config.yaml
norm: "rmsnorm"
norm_place: "pre"
tie_word_embeddings: false
init_std_o: 0.0135
max_grad_norm: 2.0
decay_fraction: 1.0
MLP neurons of a small language model. Each row is named by its layer, matrix (gate and up: input weights; down: output weights) and neuron, and shows model dimensions 48-175. Each number is 128 + 24 x the weight over its row's rms, rounded and kept within 0 to 255. A neuron's up and down rows have the sign that makes its largest values positive.
After each neuron's rows, "fires after" lists the tokens most often just before its 100 highest values on Wikipedia text that the model never trained on.

L6.gate39 [141 107 122 141 104 133 120 130 135 122 174 154 150 125 116 114 138 134  81 125 128 154 141 100 130 116 111 166 111 135 121 130 114  64 106 114 145  83 151 114 131 160 114 148 137 140 130 145 172 165 128 118 116 127 159 159 131 165 167 123 154 106 119 125 134 111 103 132 157 123 129 151 123 114 153 149 122  94 131 114 102 128  95 115 105 129 114 141  93 118 129 139 134 119 176 135 114 112 112 127 104 184 143 153 151 173 148 111 143 150 168 125 111 178 125 154  94 129 111 120 145 129 129 107 146 114 158 110]
L6.up39 [135 145 120 144 126 147 166 100 147 144 104 128 150 170 127 127  89 142 151  85 107 158 182 145 141 183 153 105 110 160 150 157 106  86 157 142 138 106 139  74 138  98 132 115 144 109 125 185 162 123 134 109 127 126 104 119 171 112 111 141 135 201 154 112 121 129 106 107 174  97  98 152 123 178 131 118 136 113 102 104 134  94 127 106 137 101 124 132  76 115 165 151 139 135 153 119 142 101 172 132 123  96 132 139 167 152 119 122 114 130  90 147  82 109 134 164 117  94 110 138 114 151 126 147 138 115 118 142]
L6.down39 [163 158 103 182 146 144 121 134 121 118  98 156 115 128 166 146  79 164 114 118  89 131 173 111 115 131 155 153  75 171 100 135 138 116 133 168 141 160 121 173 154 101 118 135 144 102 123 151 118  95  90 122 118 143 142 125 130 178 163 118 128 127 100 151 121 155 123 161 174 117 140 135 105 133  92 143  89 111 132  80 136 128 140 131 109 144  78 127 143 129  78 145 150 123 154  76  83  93 141 122 105 125 121 111 140 145 124 169 126 137 117 101 139  85 115 134 145 112 115 173  97 173 136 153 163 142 125 120]
fires after: " |", ":"

L3.gate245 [106 163 125 152 146 111 113 106 175 152 124  90 141 132 140  69 148 172  80 134 129 132 124 134 132 153 114 116 100 127 125 127 150 136  75 130 118 112 144 150 141 123 144 116  77 131  88 123 126 128  95  79 143 154 104 137 117 101 126 100  94  99 132 150 146 121 135 141 148 115 173 118 127 150 143 115 149 127 130 133 119 126 106  72 125 117 130 141 106 162 138 158  98 153 137 146 120 124 149 138 104 163 109 107 116  74  99 129 125 139 128 134 158 103 122 147 183 169 125  83 140  96 136 133 131 177 106  88]
L3.up245 [147 138 132 121 113 120 111 106 155 156 115  91 151 135 144 126  85 109 121 126 161 148 122 141 115 131 120  77 164 133 140  92 157 134  81 140 120 173 143  96 104 116 100 137  82 148 123 150 121 157 115 141 118 122 136 139  76 160 128 149 111 126  83 179 155 118 165 157 132 147 148 148 160 136 145 164 130 124 153 122 119 106 124 126 136 153 117 129 121 112 132 132 108 159 146 119 148 136  89 122 114 153 115 127 151 124 135 142 107  98 119 120 132  81 150 140  98  61 113 107 134 110 119 111 166 148 117 141]
L3.down245 [185 147 120 142 112  81 150 103 134 161 124  70 109 131 113 119 108 157  93 164 167 122 123  80  65 204 137 139 146 114  94 137 128 129 127 129 123  78  99 120 138 102 131 126 133 120 119  93 135 116 142 101 147 148  99 113 135 161 122 107 118 104 126  72 118 147 155 113 101 165  99 139 110  92 126 117 133 133 129 129  97 102 123 123 149 137 107 103 152 111  87 133 110  97 149 124 129  97 106  86 122 124 114 111 126 115 167 132 114 155 151 130 136 188  96 141 110 152  91 134 121 120 128 119 171 162 135 161]
fires after: "A", "p", " A", " T", " sp", "O"

L3.gate423 [125 131 150 145 121  99 143 130 129 113 105  92  91 103 153 103 127 158 122 135  83 132 107 172 112 123 124 142 110 123 153 122 143 120 116 101 131 145 105 129 124 100 142 154 173 133 148 122 128 104 163 163 132 141 128 142 141 152  85  90 172  88 130 189 146  80 146 167 131 115 143 124 119 115 131 131 175 103 124 116 148 172 110 119 104 100  65  93 105 139 106 108 122  69 161 104 104 129 105 148 158 164 140 157 126 134 107 133 119 129 170  91 113 105 134 112 149 100 146 143 115 149 119 125 118 136 134 127]
L3.up423 [119 107 119 186 104 107 175 128 130 142 109 117 121 120 136 146 103 154 145 143  92 142 102 129  77 156 104 112 130 120 146 148 126  88 126  89 126 133 152 151 138  94 150 151 174 149 161 163 128 136 178 136 126 151 103  95 159 159 124 172 103  46  91 130 167 141 167 143 144 116 136 117 121 125 141 152 127  95 142 103  98 149 121  81  99 126 144  77 121 134 121 147 107  85 134 125 130 123 147 135 111 146 103 124 118  84 127 138 145 120 133 163 132 121 103 122 108 146 111 166 158 124 135 152 121 177 100 112]
L3.down423 [124 138 138 135  95 116 140 156  97 127 110  88 105 109  57 166 114 165 101 119 144 131 145 192 137 143 145 109 166 145 119 148 151 123 132 146 136 117 133 123 132 126 168 125  98 116  69 126 121  81 125 142 148  92 118 151 161 127 121 138 111 137 135 115 162 102 110 157 111 131 143 136 126 154 116 133 165 125 136 113 112 139 114 120 103 143 147 136 133 148 109 132 167  99 134 121 111 142 124 135  99 120  86 115 169 154 136 158 168 172 138 110 102 141 128 137 133 138 143 146 115 190 130 167 122 130  85 160]
fires after: "\n", " tra"

L6.gate2 [131  96 149 165 137  83 106 118 151  80 130 151 138 145 172 127 126 110 133 120 162 139 163 144 124 182  76 162 136 155 123 121 129 166 103 120 129 137 158 117 133 132 114  93 160 133 119 123 138 139 122  78  93 143 134 132 135 107 154 125 160 148 139 114 114 144  95 131 123 138 119 129 122 129 160 121 118 166 110 124 158 162 134  65 116 135 126 165 128 160 157 118 167 106 152 142 123 129 174 139 157 149 113 121 126 150  95 170 173 114 133 152 118 175 121 125 100 146 159 130 152 124 117 118 101 138  97 140]
L6.up2 [141 125 139 131  99 104 133 161 158 101 123 142 135 123 129 122 135 120 152 148 140 131 133 133 126  95 103 130 149 185 125 132 125 112 107 163 117 120 120 138 150 162  88 116 129 136 136 167 141 127 134 122  81 107 102 119 151 128 120 136 141  89 166  85 149 152 162 102 117 100 108 150 111  98 150 148  92 134 129 147 134  99 152 113 114 140 118 146 173 124 163 134 151 122  73 117 128 131 153 114 176 126 129 131 123 178 145 184 140 145 213 157 131 152 141 153  74  83 155 135 152  99 174 158 110 140 180  86]
L6.down2 [127  92 122 119 129 110 124 148 142  98 168 151 144 100 122 136 127 117 126 136 171 133 138 123 119 117 110 161 115 178  86 116 144 103 136 123 132 138  97 133 119 134 154 139 177 100 112 150 137 133  96 101  95 127 120 129 117 157 139  92 172 120 156  95 138  82 153 145 113 158 122 117  95 140 130 113  93 149 146 119  94 130 130 139 116 130 106 134 167 180 137 133 128 145 140 149  82 112 138 112 201 147 124 119 125 115 149 183 118 130 120 129 150 104 121 122 127 101 139 109 124 166 142 145 133 105 126 134]
fires after: " on", "On", " in", ":", ";", " |"

L3.gate83 [152 129 108 135 129 164 153 126 122 124  81  95  97 135 128 167 134 146 111 136  94 106 157 135 128  91 108 118 109 155 145 136 122 150 146  80 170 105 157  85  92 118 128 141 131 130 139 149 132 110 142 173 112 136 134 130 140 150 132 123 124 104 111 149 160 107 104 101 110 114 108 146 100  79 108  70 126 106 104 139 172 111 132 108 118 125  79 128 119 101 134 149 125 114 129 141 116  93 133 145 107 125  89 134 157 169 169 118  80 118 125 118  94 149 129 130 174 123 132 111 160 117 168 155 147 117 126 114]
L3.up83 [110 118  82 123 147 103 184 202  96 158 115  89 118 114 115 149 117 143  95 126 121 105 151 117 142 131  84 107 115 150 105 151 167 104 114 118 159 120 131 135 172 126 101 116 134 144 163 130 163 147 122 135 113 104 144 122 148 118 144 132 102 128 142 124 175 175 112 131 121 131 154 125 124  97 119 142 107 101 110  95 142 129 106 125 110 170 126 100 111 105  98 145 110 102 124 138 115 133 148 169 142 149 123 124 146 161 127  92 120 150 101 131 128 160 109 112 116 138 132 165 130 147 135 106 111 149 110 176]
L3.down83 [119  90 118 119 125 106  93 189 165 130 132  78 133 123 140 111 167 162 110 124 110 157 167 126 116  90 126 124 106 145 124 116  80 116 151  92 160 119 115 127 123 115 134 117 150 152 114 120 121 136 130 133 116 113 110 137  99 138 112 109 166 128 148 157 139 129 116 154 149 144 158 126 131 106 164 100 140 107 181 145 144 179 120 103 116 133 106 142 137 103 110 135 119 152 138  75  84 138 152 120 105 205   0 143 151 146 155  97 134 148 159 126 151 166 112 125 148 119 134  99 118 135 133 150 114 108 141 140]
fires after: "\n"

L3.gate212 [126 111  98 152 138 115 147 125 109 107 107  90 136 128 132 126  95 157  76 145  90 148 124 125 146 167  99 116 159 133  83 105 122 113 103 103 164  98 103 151 107 101 134 105 108 138  93 107 144 140 150 176 133  99 120 100 144 104 100 133 120 134 120 184 124 122 110 141 158 106  94 117 132 125 122 154 143 142 117 127 147 172 136 100  80  99 116 108 123 139 126 131 136 108 153 108  70 117 152 141 144 174  95 134 160 152 116  98 142 119  97 108 111 129  83 135 120  94 119 111 116 145 117 118 145 125  86 144]
L3.up212 [160 155 144 134 101 151 158 129 162 142 148 161 114  99 137 121 117 178  94 161 113 127  83 157  96 135 160 117 104 118 110 121 151  90 162  88 128 116  95 119 113 108 107 124 130 146 135  66 145 107 138 122 157  80 108  97 157 170 137 130 124 107 148 119 118 127 155 121 121 127 126 125 121 149  88 138 168  94 108 157 167 183 127  73 170 122 103 109 159 131 138  85 143 133 108 102  93 138 132 116 119 146 100  84 164 125 189 115 104 162 113 133 132 125 127 149 155 143 117 124 167 141 131 117 124 127 161 126]
L3.down212 [126 123 134 155 158 116 114 141 142 140 122  84 172 110 123 132 100 133 130 124 157 151 124  97 121 134  76 135 129 145 116 112 124 100 125 114 159 111 119 129 147 150 140 151 125 147  81 130 116 117 135 138 105 142 126 135  95 125  94 112 105 137 107 147 131 143 135 126 166 154 161 125 111 117 127 145 102 167 122 143 118  92 119 118 101 115 121 125 102 130 125 147 141 141  82 121  99 131 129 127 138 147   0 140 155 129 141 134 143 111 136 106 104 136 139 126 101 137 161 107 128 147 119 121 108  61  77 100]
fires after: "\n"

L3.gate16 [119  99 158 112 138 150 131 125 136 151  83 121 164 187  99 131 123 110 107 136  92  86 170 121  92  96 142 115 150 115 151 112 121 167 129 165 125 134  96 145 149 114 143 110 152 155 135 108 144 159 127 128 156 185 161 184 141 137 133 133 109 130 128 156 134 111 105 133 133 119 140 130 135 160 139 157 135 152 190 103  82  96  87 106 139 100 133  95 116 168 157 154 129 173 131 165 127 164 106  94 133 132 107 161 107 132  82 120 173 148  95  74 140 138 122 159 128 121 155 131 142 164 143 156 130 130 121 118]
L3.up16 [ 99 168 115 144 129 130 110 131 110 111 153 118 128 118 118 154  85 115 148 129 130 165  96 107 133 120 148 121 101 105 133 130 128 153 132 123 113 137 139 112 131 124 110 154 122 129 114 131 131 126 102 101 147 119 126 143 155 123 136 154 142 150 132 129 111 167 120 107 122 137  90 130  84 103 154 147 179 151  71 169 105 167 163 137 146 180 112 141 113 129  94 109 106 143 146 164 158 111 107  95 105  77 117 139 126  77 104  77  95 122 139 156 187 153  94 125  99 121 156 122 128  92  71 147 118 161  84 102]
L3.down16 [107 140 126 102 144 147 127 117 134  86 181  99  95 163 109 154 158 146 100  73 106 151 134 128 121 127 119 122 147  93 131 131 135 110 153 119 134 123 101 130 150 101 129 118 121 148 135 147 137 133  82 122 152 143 147 119 124 122 151 126 133 117 162 151 111 105 118 119 127 116 155 161 151 100 144 109 108 149 150 141  73 136 120 112  89 142 106 150 166 142 128 145  92 110  90 141 127 109 102 143  82 139 143 136 133 123 104 167 142 163 148 148 148 135 103 172  89 134  99  67 113 117 128 153 119 149 149 125]
fires after: " P", " p", " Sp", "p", " sp"

L6.gate226 [150  92 109 115 158 136 125 108 105 141 123 146 102 117 140 147 165 114 130 109 104 157 142 127  93 125 125 148 114 105  90 132 162 111 135 132 126  69 143 200 145 124 128  80 104 128 144  97 141 149 108 152 144  78 143 143 115 130 167 106 143 117  97 169 148 117 140 143 105 138 150  84  92 107 145 128  95 152 151 146 124 125 115 146 131 134 132 127 103 106 133 121 120 115  95 163 113 154 106 146 160 130 148 119 123  77 142 104 158 109 140 110 113 100 124 124 107  92  90 144 125 110 138 132 133  84 134 104]
L6.up226 [134 133 147 127 109 156 129 154 143 178 129 149 128 134  94 141 120 158 108 114  66 148 125 122 120 181 106 126 118 119 109 124 109  82 162 136 112  89 117 103 145 127 114 137 100 100 148 137 134 115  97 125 148  99 139 139 118 104 147 117 114 117 116 100 140 130 117 158 123  97 133 152 167 115 142 115  73 133 161 127 136 110 130 128 118 111 137 131 137 139 114 116 139 132 108 100 140 134 112 152 100 124 117  89 160 131 125 177 136 132 147 140 131 127 107 154 136  91 102 155  84 115  97 128 131  80 107  87]
L6.down226 [144  90  99 156 125 157 126 125 112 116 133 130 140 150 136 110 122 120 134 134 109 150 103 167 151 103 158 155 142  90 131  94 139 126 153 171  99 115 154 120 125 155 108  87 125  90 135  91 125 118 120  87 181 116 135 106 150 101 131 161 138 163 139 125 137 119 142 105 162 132 134 157 135 108 128 115 125 130 113 145 149 140 144  83  92  96 148 128 108  91 125 140  98 125 117 108 167 101 150 106 117 134  70 187 128 105  82 145 155 151 124 104 165 171 140 127 134 128 127 142  90 138  89 116 104  88 134 126]
fires after: " b", " B", " col", "on", "ag", "b"

L3.gate150 [103 125 104 139 138 131 134 137 140 138 128 138 139 153 158 168 168 177  97 141 125 166 104 121  94 120 129 159 166 121 147 110 108 162 154 152 158 126 141 122 114 134 146 119 153 138  93 119 105 142 104 140 139 109 120 116 160 137 109 112  57  69 165 151 125 109 126 129 129  83 103 139 129 108 119 127 151 123 134 141 142 148 123 116 133 106 126 123 119 158 169 130 102 102 123 172 152 111 156 122 135 101 142  77 121  94 130 104 105 124 130 109 152 170  95 113 114  97  83  87 161 106 145 174  95 122 140 148]
L3.up150 [108 133 139 137 127 130 134  87 144 136 104 114 155 125 142 110 131  83 131 156 164 136  86 127 137 171 123 152 160 101 117 121 113 109 192 106 109 135 138 112 152 135 145 123 160 143 160 114 116 105 134 147 144 131 122 109 139 106 163  83 118 126 123  84 173 122 155  94  97 125 102  66 112 119  51 121 149 151 154 134 118 111 135 107 135 116 136 113 146 110 189 119 149 172 119 124 108  97 129 143 145 137 137 115 135 109 124 135 142  94 122 122 136 153 113 133  98 118 133 121 167 116 113  85  84  96 136 139]
L3.down150 [118 136 162 119 132 103  90 135 148 109  90 148 145  98 134 112  99 116 126 146  85 114 166 122 145  75 163 165 119 156 138 136 144 104 181 103 121 125 147 102 126 134 136 122 125 162 139 125 118  82 106 102 142 102 111  83 118 147 146 188  94 112 164 139 162 162 117 124 134 104  86 157 123 131 126 151 124 135  90 113 102 105 100  79 112 140  60 114 136 134 151 140 129 140 105 108 131 108  96 109 101  58 118 131 132  80 138 155 123 145 158 134 134 133 137 113 144 126 105 121 133 112 129 145 131  92  73 136]
fires after: " C", " h", " c", " b", " f", " B"

L6.gate272 [137 152 120  91 112 151 129 186  92 125 119 139 161 150 148 139 125 112 164 144 134 153 154  94 141 168 141 121 131 123 158 174 156  92 141 105 136 143 125 113 115  97 142 137 109 152 108  85 162 100  88 155 127 155 138 157 137 113 101 105 129 126 163 113 106 106 151 125 164 140 172 122 163  94 134 133 146 118 151 123 104 106 111 138 122  63  92 129 106 127 128 133 125 149 137 198 112 131 156 115 122 148  91 117 139 156 130 120 148 123 130 170 107 131 144 115 131 153 142 122 164 112 121 148 117 134 122 164]
L6.up272 [101 112 122  67 140  90 118 138 118 176  99 130 153 112 137 113 122 109  84 146 144 144 121 162 140 129 145 122 132 101 125 171 136 124  88 127 156 139 150 138 164 156 116 118 111 157 124 113 131  96 120 146 157 146 106 142 154 120 130 133 115 147 117  94 128 175 142 154 107 169 106 127 138 141 169 104 100 156 150 146 127  73 163 106 161  95 153 113 140 137 130  99 130 115 139 140 117  85 136  93 148 173  87 137 155  95  90 105  80 148 135 156 140  99 151  75 124 192 112 153 129 123 151 147 155 119 140 105]
L6.down272 [136 100 108  94 119 116 146 141 115 129 128 154 106 110 135 148 150 117 152 128 113 128 132 139 140 102 147  83  65  89 105 175 133 107 124 126 173  97 124 142 169 183 122 132 150 108 128 136 147 116 137 126 121 106 151 121 151 162  88 113 115 153 146 107 149 169  97 152 173 130  95  93 130 155 128 110 120 152 145 136 126  96 135 138 174 140 146 115  99 149 170 104 117 120 130 107 108 154 112  99  70 106 141 134  99 121  99 144  77  93 132 117 165 104 107 173 109 152 132 129 105 137 112 145 147 189 142 118]
fires after: " |", " m", "|---|", "|", " M", " H"

L3.gate227 [102 153 127 134 110 110 127 125  93 155 133 138 127 112 125 135 104 120 124 124 145 149 143 115 118 119 139 124  97 107  82 154 128 110 139 133 111 160 129 124 115  78 170 109 132 114 118 140 118 146 152 132 153 119 132 159 128 123  97 145 107 137 148 135 153 126 144 126 131 148  91 146 133  88 145 130 133 131 127  64 163 107  86  75 138 129 144 150 129 133 146 148 163 114 150 100 119 117 120 175 114 159 107 151  86 117  93 108 127 129 125 100 105  86 110 124 146 134  96 139 147 135 146 187 118 109  85 152]
L3.up227 [129 145 159 155 119 128 118 114 150 123 158 156 100 127  61 201 133 106 108 127 125 162  55 130  78 134 159 101 146 117 156 109 149 138 113 131  93 115 130 139 118 136 153 145 211 115 118 180 130 156 135 102  79 113 152 104 136 133  95 121  87 128 152 134 165 124 108 158 157 138 158 150  93 102 135 131 128 106 133 131 115 117  69 137 122 105 127 119 112 161 133 135 101 115 112 109 128 125 117 153 119 121 129 157 129 131 122 109 157 134 147 154 112 111 140 125 109 147  88 117  74 148 170 112 120 104 100 115]
L3.down227 [ 61 132 119 112 135 113 136 161 165 138 128 100 145 136 163 160 110 101 103 137  91 133 151 143  96  66 126 107 106 180 129 153 114 112 101 169 147  59 122 140 112 135 175 141 103 177 142 101  99 145 146 151 125 139  85 137 144 110 111 158 143 111 193 152  89 151 141 123 128 102 141 132 141 183 134 143 113 147 133 109 140 114 129 103 116 142 145 121  92 121 132  94 181 108 130 105 153 114 112 136 150 105 111 126 132 136 125 140 171 120 101 147 157 134 115 105 167  91 143  94 103 176 171  93 125 144 145 146]
fires after: ",", ".", "I", "e,", "\n"

L3.gate183 [135 117 164 111 127  65 145 119 126 136 117 131 143  78 108 101 114 169 132 124 137 120 118 131 139 145 140 135 164 141 151 106 110 125 124 110 167 105 110 108 118 117 129 140 152  96  92  92 114 137 121 160  96 132 156 130 145 160 132 147 133 171  88 119 152 152 121  98 116 125 135 160 137 132 155 135 131 129 161 122  96 115 123 187 122 151 120 128  91 158 157 120 114 176  97 106 136 118  93 150 143 126 113 104 195 130 104 113 168  85 136 101 125 149 124 145 120  97 148 156 142 102 161 146 109 161 146 154]
L3.up183 [120 118 116 132 164 147 123 121 122  77 131 121  98 107  81 148 147 133  92 143 149 137 125 121 102 112 138 126 129 152 157 122  96 133 115 118 120 119 146 161 145 100 123  83  80 137 109 130  96 125  93 103 101 144 140 125 114 141 116  62  94 100  96 114 157 140 149 129 118 117 128 131 144 157 123 125 109  87 140 135 105 156 149 127 126  93 108 126 138 129 127 118 124  91 112 141 111 117 144 105 130 153 151 181 138 132 137 134  87  98 105  94  91 132 147 129 122 102 149 140 115 123 153 136  93 120 123 141]
L3.down183 [ 82 139  35 117 142 106 147 125 132  84  98  81 154 130 113  99 129 136 164  87 130 138 119 103  70 112 114  77 127 121 114 165 121 103 150 121 140 137  90 109 109 130 141 161 161  98 180 132 151 115 127 136 152 126 142 109  97 134 152 113 143 137 112  91 140 119 125 157 138 163 109 139 129 125 142 105 130 103 121 140  84 142 124 105 145 108 130 133 131 114 151 117 111 135 118 111 109 124 126 137  90 165 121 185 146  90 172  76 110 118 129  97 104 136 105 107 147 123 133 130  83  94 172  68 127  99 149 151]
fires after: " f", " g", " ext", " class", " r", "ay"

L6.gate245 [150 115 106 164 112 133 180 112 136 165 174 133 140 176 138 202 148 136 147 188 162 119 125 130 130 121  96 103 102 133 111 117 159 133 108 101 116 102 116 157  59 129 101 144 113 109 136 128 132 125 133 141 141 117 145 113 127  97 128 131 145 137 114 109 166 114 149 160 125 149 126 108 130 139 147 121 130 117 116 151 133 131 181 118 143 144 147 143 138 116 126 134 130 139 106 153 108 138 182 117 142 131 154 130 108 112 145 101 136 102 164 129 130 136 119 146 121  37 100 109 156 112 144 164  96  92 166 132]
L6.up245 [141 181 136 136 172 138 110 169 154 136 176 104 132 140 109  85 140  93 125 132 120 141 136 139  85 141 124 125 106 133 129 110 151 141 127 154 103 135 151 138  99 145 103 135 121 118 147 131 145 138 164 187 109 152 139 117 136 112 122  91 146  81 157 115 154 104 192 118 175 111 132 142 113 142 150 144 175 133 121 179  76 123 136 129 166 115 122 162 151 149 117 139 129 118 108 152 150 125 100 108 162  78 134 132 163 118 110 131 122 131 180 133 148 104  91 109 120 136 137 118  94 135 144 159 125 118 134  89]
L6.down245 [126 171 127 117 131 140 114 120 131 151 170 149 101  79 118 147 107 152 142 131 129 102  95 160 122 163 128  92 145  79 146 136 167 120 191 103 100 121 160 134  84 116 106 127 148 118 164 110 102 155  97 122 111 179 111 111 127 158 166 135  86 141 136 114 118 134 132 128 150 117 153 119  96 115 161 132 114 149 122 157 113  83  79 127  80 124 130 109 148 159 120 151  95  93 119 163 193  68 139 131 142 143  89 160 126 153 127 106 103  77 175 135 121  94 146 133 122  92  97 112 103 136 173 147 123 151 172 125]
fires after: "b", " f", " sp", " F", " b", "st"

L6.gate187 [140 133 139  91 166 142 169 125 188 175 147 146 115 130 155 162 112  94 114 108 122 109 119 137  85 128 137 125 131 117 153 118 179 123 102 129 123 102 106  99 112 122  97 112 100 140 133  79 147 141 145 179  91 130 145 133 106 171 134 116 144 108 113  97  71 102 136 133 136 160 108 169 165 140 136 168 143 139 136 138 126 110 134  92 135  93 113 104 149 106 128 113 128 119 121 114  89  99 124 118 108 144 131 124 159 105 124  89 140 177 125 146 133 145 114 122 169 151  93 150 104 134 132 140 113 155  98 144]
L6.up187 [143 113  62 147 138 144 179  97 106 119 115 126 122 145 115 120 132 152 132 106 144 124 131 128 171  97 125 137 152 102 103 150  97 111 183 111 172 204 111 142 125 163 139 137 163 150 153 117 119 118 136 140 120 112 152 124 104 142  66 157 129 138 136 133 107 139 106  83 164 122  72 136 135 147 111 115 109 111 139 156 156  67 137 130 155 112 111 140 126 113 140 133 152 157 107 124 142 156  85 117 131 128 127  93 154 102 115 130 163 113 143 131 126  74 112 140 124 134 152 126 140 161  92 135 148 115 149 180]
L6.down187 [119 102 116 139 166 110 151 170 152 127  65 144 129 155 128 129 138 121  93 108 137 127 134 157 134 112 123 111 132 138 147 102 113 125 129 177 137 111 126 117  94 144 119 104 101 125 173 124 106 127 137 141  67 121 147 120 148 190 150 169 101 132 147 153 116 152 158 125 124 120 116 114  90 140 182 125 127 117 120 179 146 134 126 124 114 107 138 140 144 108 161  97  85 150 120  95 151 113  84 123 137 122 148 138 138 119 114 128 123 139 145 158 159 123 143 121 121 149  83 165 108 141 150 118 158 164 125 133]
fires after: " |", "|---|"

L3.gate373 [139 119 110 119 138 112 129 152 116 132 111 125 107  83 112 145 107 199 149 165 109 126 149 161 101 107 121  91 116 135 109 156  93 123  83 101 137  96 152 123  91 109 104 182 105 132 124 164 131 144 144 112 113 101 110 117 130 145  97 144 117 118  88 141 186 108 143 159 133 102 117 115 144  77 156 166 151  97 144 158 124 135  94 102 108 132 108 114 102 105 133  98 113 104 119 107 136 121 145 109 126 117 106 126 121 157 151 127  85 171  85 122 111 153 112 104 144 122 114 167 131 112 128 179 109  93 112  96]
L3.up373 [114 129 128 120 141 123 134 153 136 120 100 111  98  85 139 160 106 164 115 154 113 143 126 143 154 116 135 129  90 123  84 138 101 132 126 108 123 102 162 124 119 109 121 188 107  99 144 150 137 101 190  94 118  99  81  93 138 153  77 118 132 142 114 153 146 122 149 142 167 100 140 115 133 105 122 131 132 104 168 137 120 162 127  93  64 122  83 139 102 143 127 117 150 115 159 159 111 113 155 142 144 163 144 120 113 171 132  62  87 149  89 112  87 143 119 113 129 122 141 132 130 175 113 155  99 101 150  75]
L3.down373 [134 159  91 143 107  98 113 160 139 159 126 139 117 107 147 139 102 182  81 152 137 116 130 159 142 137  91 122 110 139 160 129  84 113 101 124 137 109 140 126 110  94 132 169 102 162 126 138 113 101 154 118 120  89  98  88 153 137  80 127 151  88 112 150 134 123 137 166 149 144 148 127 133  78 142 104 151 125 119 144 159 177 143 116 126 149 123 145 116 131 104 108  85 120 147  79 119 136  99 128 161 134  69 144 110 155 155 127 103 140 116 132 128 128 127 114 151 105 153 141 159 134 124 157  95  78 142 118]
fires after: "\n"

L6.gate426 [137 148 111 104 128 114 151 135 133 139 136 107 153 143 156 126 138 148 147 148 136 137  87 122 100 124 159 158 124 160 149 146 121 102 128 110 125 148  99 142 123  94 143 111 135 140 117 120 127 104 176 139 108 119  80  75 112 140 120 166  73 104  86 103 129  89 126 118 114 119  93 113 104 124 113 122 123 140 140 125 121 127 123 158 125  95  92 100 132 142 160 115 117 103 124 145 125  97 152 116 134 101 141 204 129  89 140 131 105 125 128 121 133 105  67 163 109  93  66 127 174 191  75 166 155 126 174 109]
L6.up426 [134 140 129 130 120 164 118 142 140 119 146 125 135 138 123 102  97  96 128 146 107 163 164 131 127 103 133 128 125 121 131 157 117 124 119 116 128 130 153 131 121 112 182 113 116 124 117 114 182 158 167 143  94 150 123 127 108 116 136 150 128 129 117 125  87  65 118 141 106 103 177 121 111 104 140 121 121 164 119 135 122 122 140 119 100 156 143 163 114 120 162 165  90 123  87 102 165 102 122 129 108 152 188 134 135 126 136 103 123 120 109 146 151 107 166 124 151 151 125 130 151 161  87 139  86 126 148 101]
L6.down426 [122 125 122 114 117  99 139 138 120 132 159 141 162 117 133 127 149 128 119 133 129 163 141 144 126 159  81 136  87 108 108 117 101 147 128 150 170 135 149 148 121 152 124 125 120 126 134 122  99 124 122  97 113 114 133 126 124 127 142 143  97 125 131 123 126 164  91 119 111 122 174 126 145 115 113 116 138 156 162 138 124 143 117  87 137 140 101 110 105 135 133  74 123 170 176  57 182 120 155  96 119 137 131 115 110 140 146 118 155  97 113 132 172 112  70  93 127 130 118  86 109 160 126 101 124 124 123  87]
fires after: " f", " S", " M", " F", " v", " B"

L3.gate188 [135 135 133  95  93 148 159 149 127 153 158  96 102  91  77 149 146 156 134 168 106 162 168 133 108 131 148 159 100 143 132  82 117 104  84  87 115 151 125 116  96 111 154 114 118  70 132  76 137 101 152 102 114 124 134 147 149 129 109 111 138 120 133 135 153 117 120 115  89 143 143 142 136 143 166 149 142 112 141 124 159 118 135 132 126 110  92 121 139  94  74 137  99  75 121 131  91 129 161 162 119 156 132 110 159 168 149 166  97 158 121  97 132 147 119 118 154 138 158 156 106 124 150 140 115 125 153 146]
L3.up188 [146 160 115  75 118 130 153 112 143 152 150 110 122 113 108 168 133  84 165 142 111 123 140 121 168 168 117 163 117 115 163 138 123 115 137 112 111 141 130 111 100 105 123  81 126 109 121 130 164 130 145 142 156  78 116  93 150 100  85 103 117 153 136 132 174 141 148 132 128 119 113 133 160 121 137 132 146 119 164  99 125 117 143 139 133 127 137 124 132 135 121 105 192 121 172 148  78 155 117 170  86 158 164 147 153 140 128 147 103 120 118 114 141 131 111 122 104 163 138 130 140 133 142 117 132 166 124 119]
L3.down188 [135 121  93 124 140 118 155 165 114 111  76 110 107 111 144 133 125 133 147 177 148 119 123 155 120 108 172 124 116 147 134 107 120 127 160 101 167 151 134 133 116  80 148 137  97 159 104 104 126 126 146 111 148 119 160 127 136 162 134 103 134  92 105 141 143 160 136 105 112 140 147  94 144  44 131 145 118 112  89 120 111  96 138 152 124 170  98 146 110 147 116 120 161 134 158 135 120 140 131 126 110 106  90 101 156  95 132 150 125 143 122 119 136 159 132 164 130 133 146 130 115 174 103 113 130 154 127 176]
fires after: "\n", "\"", ")", "s"